Part of a small language model's weights.
Architecture: RMSNorm before each block, rotary positions, no biases in attention or MLP, untied embeddings.
Training: 1028M tokens, 7844 steps.
MLP neurons of a small language model. Each row is named by its layer, matrix (gate and up: input weights; down: output weights) and neuron, and shows model dimensions 80-175. Each number is 500 + 40 x the weight over its row's rms, rounded and kept within 0 to 999. Numbers have three digits each. A neuron's up and down rows have the sign that makes its largest values positive.
After each neuron's rows, "fires on" lists the tokens most often at its 100 highest values on Wikipedia text that the model never trained on.

L3.gate1095:514541548461450465535512447520510515574478455443463518485521479520511490482472501613491515428479480520510493515536524492434496487535557531499460477546466461479498450533423527514478485518532533503508492530445532553548523564561437535493481448481545492460481454436469486462479538559510515507
L3.up1095:481496458563553443505536563490467493517523515475483545462540475501413440473475457495475519523501488515572544519538525523476488533535500489513552544525636479559469518485481418485528478459485487513556519499425478494635512495548502512549515443465528460493487477447517556526496518515482437561
L3.down1095:553525434497517539485465511480512521467547508530499476496589486486553526460544408442469471590484506507418450453521392488493508455470445516514530470530500503514542541616485485475458525536531502529475539472453519511480526482543484490445444521448433509541528514462483511539441516505513495579
fires on: "}", ") |", ")", "—", " who"

L6.gate2002:567531531460501534568477488431475490482512366478527498485501499544574494549511534451454496509517434477460514462586442494561530486487489394459523498457534493464504557503506546520525508424527527473545500430497451553456419515508480466479460472505513497463548531516589490546533451507418490472
L6.up2002:513515468555492501521481489497505528485578541457511457480510475545534539533515547480469561506543545488476527510509477490441471553529510588524485450499473565549551472500476472558494531541516527523509468518534470436520411515494469570474513457464528511480507496506511398470394512470513509478
L6.down2002:475461521524502490466441490498461454530481435470542524486478503451526542478523554407553479459481493482594494501550468504525515526524509509504571515490525465486480540554502583558538533453568475502503412385444472537382475520451529471492463522530474454470502507527573492502564503484405494450
fires on: "1", "2"

L3.gate2011:461516571493470493575389531480580426523498488501481495459513514475538509581494561566510570396481486486483527459531499461507557457474545509514506499544524472557539482466497505526507519456485528487498452563506528533505599473580499498541435485506452489472477523487491479375504529449500489543
L3.up2011:516502441420517542493524521433506557485479480428534464444474513523478494430515517484521469535499512498501467489467504444506517445462512475561506505571491458502537539482468503459457555553483463572489470456490520493519519457527479466464456483510511543514498481550494546570452449535470474458
L3.down2011:488570452517520538517489514508448486505523463418529526539551364520474510575495429539470529510490502562453457470556504496465466510435510486554445470513448611504503489554496504516393499536427509528503408476413479561515517524486569496477469435481496516454570544559495459493528505479450501513
fires on: " ", " also", "6", "2"

L3.gate1291:574542449481569489505378494493426461530531477484438512447534490502429447497484472446479508546571554597496522474584509455465499579558531536468532531488449601506465507525544461513465436499544534584539500465543516440495529495445453463438474488483457493527404528522468544526473486538456515451
L3.up1291:540552504548560520545475506532438508485567498510482485484525484449497406510478458515555436529462585538498470552514547552485496483515483471537507598421521507559461519461534458452489493546606395595491624536588565512461519485542500526432488515502449551580517483507530533495467510459491451501
L3.down1291:555511510565487453486554478519514465491498489529464499542462572461478490585484581541548469464457537505482504547463531520480445447437532453495497517456550452501513488474526524474484540546538481491428583527458527516475528548512504497476507441561508516501494453508560499466498491472445509512
fires on: "1", ".", "2", "\n\n", ")."

L3.gate194:577510512459488451505503437503504450505481526548526474596565469537512461513521526503489447526551429491523543497482551514441492531492505465487507496453512541529501516463537501568520451474455494446545443479516507542445548450486523438494466434456470527510563493574515486539480469557488502547
L3.up194:507473530471449483513499480567535492503512479482484490556499465487402538516541429523479480478466502477505425508525545552571567486489540546577511449537519617468482475467469518436496527526560512544459490501487419498521518504531451543584554396537539532465444524529461523455460512474475451413
L3.down194:520461460458495484497498544495485543505468533420546487473478549512476497468499416535573481512513504503515443489529478520532566444421426489556560547480508487488503598507493567452440529500490487560442504488506514521511434477511474560538489492463549501501520545500531568583495542557441410470
fires on: ",", " as", " | ", " out", "  -", "|  | "

L3.gate511:495521512521470556492417510585544446524476479531520482571527499468614541596527521495483528402483479459532541539467493469574501499444474492541482479503478547500531499485517441554459517420494580425525443496519563463524535548526466509493479485482501511544472586496570514545511447413486504484
L3.up511:474482558478508513518513538483501537505509479521424438506521474505420468464475506507486536570524468507492408455558479486447526510525515500501554539567473543413529475490498579453499541543538530469497476508505498492526565408474499463533483450469431456477476486545518514470545564509541450534
L3.down511:461498517465513494478447484551511491526503438504495481480552497542516488462471544432463519441555485574530541503535491480524465492550473494496562540570556549513436518525462586567533466539590508514472521458534431526499598469537501441565532428511523531460409458521585494474520463435542510490
fires on: "2", " / ", "1", "3", "012", "–"

L3.gate672:452441560531462526437556531448463507513469510537498477507526494502495546544500529444463544521497489510456567517475530537534507476499493458550532431497512515451551547527458514510492498447455483335510491482493514517462485536511432447475459429469556527424474468506585495507574516467520510534
L3.up672:524496514457557521510537483521548508500481499502477492506493523530508455473574514502495524572489499432459520516512444503420491503470519500482492480476400507503537484550470467505487465469553544527518483584588496467525463553502473542501464498459541519505547522488539562601476472475516519474
L3.down672:444523471536454496478451458456498501482461515481549475586522436525477516501521554500476478465466543525559532487494504522519427569426522435562464517500513488464543476424482482433477504487458503441539511455502575475427472472506438485422503471554501520498538510484417436479507509501471458475
fires on: "2", "1"

L3.gate1578:504523583421475447586448515518578514456476514568459515435514487504556463452503577543447584479558503492492499487487539497453482516507486482468490476518561545474512440544524532528572496483444487480531523505560471511478520399481527520525395549479536496501536513502397501501470526539499538485
L3.up1578:563521570497415479576472521555512508481512527524489541393511533483570435485529435540495500516490563527442473549451513498519500488499527529447559486441486463475572514439489503405603466505473492603416471570532407525464463491470510530448459464527451494450572430512450478580513466456492503385
L3.down1578:476515446577413527480483493532475462508554509515463496511500498566521529456512428508539442538445496537452475539544561590614448488468401554507554526461513446484499535449479493413476483545438491591447462529512422499465485461476508526460466464515431485516485392516475467526447434458501482396
fires on: " |", ":", " | ", "|  | Democratic"

L3.gate764:462486521516579522512456475543500509568467528463438514512435531482563464420413525439515495518577532489445554477522484483433469470517476438503486472523458393438518507558472455548503518507519434460475506484539501497490463477563499407443494508459518489488490440426528555544515474591527493523
L3.up764:523457592425563463508428535433541512539472499426506504477499462435522487505478552470480477546529494471460462575464498591465550493521515485479468534493545534562551385525583509580491486506511468547499497599484536487502493487481478441577524518460515604506475492470482430540485506523468517485
L3.down764:510499515443507524485467500505416486477488533533442459522448560500525491508506513467525436503502512520469477471540549493492427468469523498478477525531481499474547517578562466468491485485506430492490528505586504525563457502453474498474490497540503568504478493525542600503539491465525529482
fires on: "\"", ").", "\n\n", "\".", ")", "."

L3.gate1903:525492500419375518533462485585442475513492415453543457473548480496526473414486474558497581484495528568437497481500530508439576478512466522588429511506437524510514475539477539533470549425532499555553440538450507578539503500544458437463562442457549517472457503496486507561478501574490521493
L3.up1903:488523556499495519504413518490457510506473462544530514546508453480533484463537497501485531481483424490463518476508537508555544424495528540505454585538476578514494462471461516498518524435549531528546497560451497525475418462482573454537507529532534529511495535536499485512535514553522451450
L3.down1903:552509469439397444471560497517512524522536515473550504467485483455470523531510542413523539488540514530481449515493496496429488440506474539459506483516444610478466495489479485506442502478475528508462538486498477579492505474545531537521510416507513541496514531546484479548469531514593462460
fires on: " what", " Is", " Of", " While", " As", ", while"

L3.gate146:501525622552472502481446518520504483507487450537495431486499520500566545561522533525502549481522539481515584543480482530474553476519432445520458414482483497516528488502571484521565505423540546518492509526538508497441415516602487491450457457473530524456435496475536486461560556423540519456
L3.up146:457455547476582500500449505468483519544526471486477433508498471571445477501499545471447543513533501435479465491482424478570480568501474574485451523527466499473559516456461514480505475510522460492585532470559510440493485520522552468442456509478477497588492412464507482461467469468509496454
L3.down146:521535575556572492463441512516477533517492531516506450474553516517508543562507558496469476520530539521446456512526474506463518489463546545522569564497495498504531472464453475534448495478512492461442528513518490446476463626516476539476464484468538470478549480523520447487519561472489456475
fires on: "1", "6", "5", "7", "4", "2"

L6.gate384:522479495450569530564474509484479488515456542507471470511519524482586452519537504537489446452552530567459488437533500481512461526465487478538525507561480529548504450541461511527456459493557513525505530515482576499508555552466483512525470491496517544515426505444461502528467488522504512502
L6.up384:493466514452486477493450499501450495577507470514472488477521511522557513506466493510467508499512513583491505475487476477496512495515544463505550467533495544501434489432576527553494465481536417487446457503492505517477477534529544572503416509483487487472477531504410514561614494612480449471
L6.down384:504490525474579527515490459544504475541493508491458441455496598507511473509535578496517348462555512473475430571510475459503378483501564500561528510526542502491500536498461538511478530484479525467483582561504520494515530535538433519505482502513517471449452444496467519512528540546500515533
fires on: "\n\n", "\n", "=="

L6.gate697:520523517492512512530455490516468536545498509528493499518463505474527466509533515506455491507512521560503545459441501464471525512425470479517559430528455518494535447531509509473487441491528572495483456555498532497441487429469491420510413466502522482470432526442498538527505455549518506470
L6.up697:476493490431473528565484465536488529508539445531491431541425493490509489571549554525458478550575545492559539565503498509483515472483459433501536503521495493425558459444497472483461485470549562508505526532560558497469509484455540443444419514510498553524458511454463523589444452544480525468
L6.down697:572455480485493537486469495527461496490502402517532453488471691497502468474480461488530467506559551517501404575468525540515552495541474454531497462543520503538494489504553591522492515469565486468424555466548496515499486498566530493505484528509450508531507514505454512490537495478497504478
fires on: "\n\n", "\n"

L3.gate356:492518501528487493492508500504530514536511468515424562538515514520500482482401497521523574444549475490546492539428540470451497466484483489508502381545490517450454460461489514513443552529447495498479582540459500462407491429475511531505530518458532546469476549524445441444571454475533586549
L3.up356:514459509508482531520600483473488476502541475487481541483513525485463482527455513464480445469500502596531511537530579531496484493538515482494539511504483466523516418434503536471483533443514583564534563564573498460522471542557457513547522480460491523473490509505498538529545502495485499453
L3.down356:494537547525471487468566507507480441510465521531543471530450546488504501478511515492457507513490484502452547502524490525504435458546479470560558482481488461558547520538501533461469545495451539581489494548489539512567561482499452565571459500539511521499459459428372536522479512480487501464
fires on: ":", " – ", "-", " |", " –"

L3.gate103:452552506468470493546540493528496415434521523563485488495475510377513523516561529522513515571527538531509492442487490438495568479477481477563457409421539548504516525468558508539502568444445574519455454552440461471452588555546523443544472490469502500502475497460476473569500446491466449470
L3.up103:502564484552422455484537599465498492463508488518557460479463513459603529550510426368460493550591513455521455517491501581470514562487501485521580527484497528512566496525525479512456485535580509464498499502481517539589588482523500516475497455482477469433434464586455477528527524473456470503
L3.down103:462427392533502497489439488545491491600482477461540486456519473478476477453490494532541505484408549522470472485558395454492482579525547484522485508533501509434452527507559487503535552491475493456512453510491445483507504460473448468584537524473454490465506569469459506505505501491521533443
fires on: " | ", "; ", ", ", "000", " ("

L3.gate404:598495501446491488474552503544434453561487457476587510461507549490508500424435477479491536581508487453475477490544549508515525455469506510534469510506479558499587420546444485509421480476497517446540543530529512501461519443432539518492455505491468540501519455521549503456538344470489466574
L3.up404:460459508450514499495538513528474556456557487521504533531449465511475538533487457480461488549592527530528523539594523519514528555468502475549514576543515454501503535493475442483442495478472485627547480541442496463480489534601467535488502515509456536540498415481528492585535409433470446501
L3.down404:510484406523514520421474500489469520482509451539530461497463549536527499461473537551504511477437448539502424568493389577551449498512565558514461445499546559545550461470501524501505494513490451410423441470435450497512537544469482474527522573508575539509504585492518507512524539511574501534
fires on: " ", "0", "\n", "4", " $"

L3.gate1038:472502527479496426514520532544552513444492473521487443420527485431526462521457576562540502470501546431520462519467532523517520506415438463422481551528585556518483495437489493470482559480514519462506537534491474409519540499545534532483447479462467459461460480499566442505519466367519461449
L3.up1038:552472482438542397502548435557436506487525487442518474553536454591477553437496535562588544528537505587522502561500516508461382587537479534464468581438491514495479532457524518464496518504485507580602513552496428426516411496460476534472545480447492530555518400517538459525496465452504494520
L3.down1038:491516498457516503510504523487467502469525510516518444496511491488498568534458512454505443579508466565481455559547438557388591487530475499565518565500604527565503507509494555521554455537442509458509483526509430539446464499477506496485521489569492510475449536584519535502477538568401497472
fires on: " | +", "2", " |", " −", "1"

L6.gate767:467500520538519529475446473417508490470496481448509500521440562482541527473536522515504510454533450540534462441592550421457504456460481512523501453582515522531477506548459594554584499534552546540585565471502562495548498516509535581516497478532535440455483484506550570525494512484474531536
L6.up767:490488489507511490539517490493440484532460476525511539436485495533558509463491489535570526523521472549460469472549429471544535504558501466517488519457480530533557534496536590457536535499522523555563491516486465553516493464508410518578498531523475534464525501517473473530640454582509505511
L6.down767:467540557460515489479525441447519541481546449595463474535573471500491503507463539485483525463522525517468515534532480528544427518491498490552505476536507466459465463565492465479463518523481468533494555492531482479495502481496555437510476409569517519562521455518446419526530534537503501441
fires on: " t", " T", " tr"

L3.gate1604:476561535470498435502438559466485495532538474511542534567505491450551491536563554574498503566463505546507509536436486498443519532450459491498511487447523527531520428565485539587443455438501519493503507575563499552467493541486469523466509465494441517559476467511452443526518453588529528422
L3.up1604:524495433517383478444522522511449485530484487457472463579514476420555552495540374491485471474476532478553475401567493489532467454474452500459564569461489472487451527466555586490482474557514585553531533486501506484530509417450535557434606484551445516516552463566543529486492466457537441511
L3.down1604:574487406548478519441505455413527461589505474521478528485507441498535505454438469480471541456463496461498519465548445435498422595531454510564493450578429478489498526601580485516457564527538531574491522469407478496573511574435542484484524491529429526499434589457486536473493462483477484481
fires on: " | ", "; ", ", ", " is", " is not"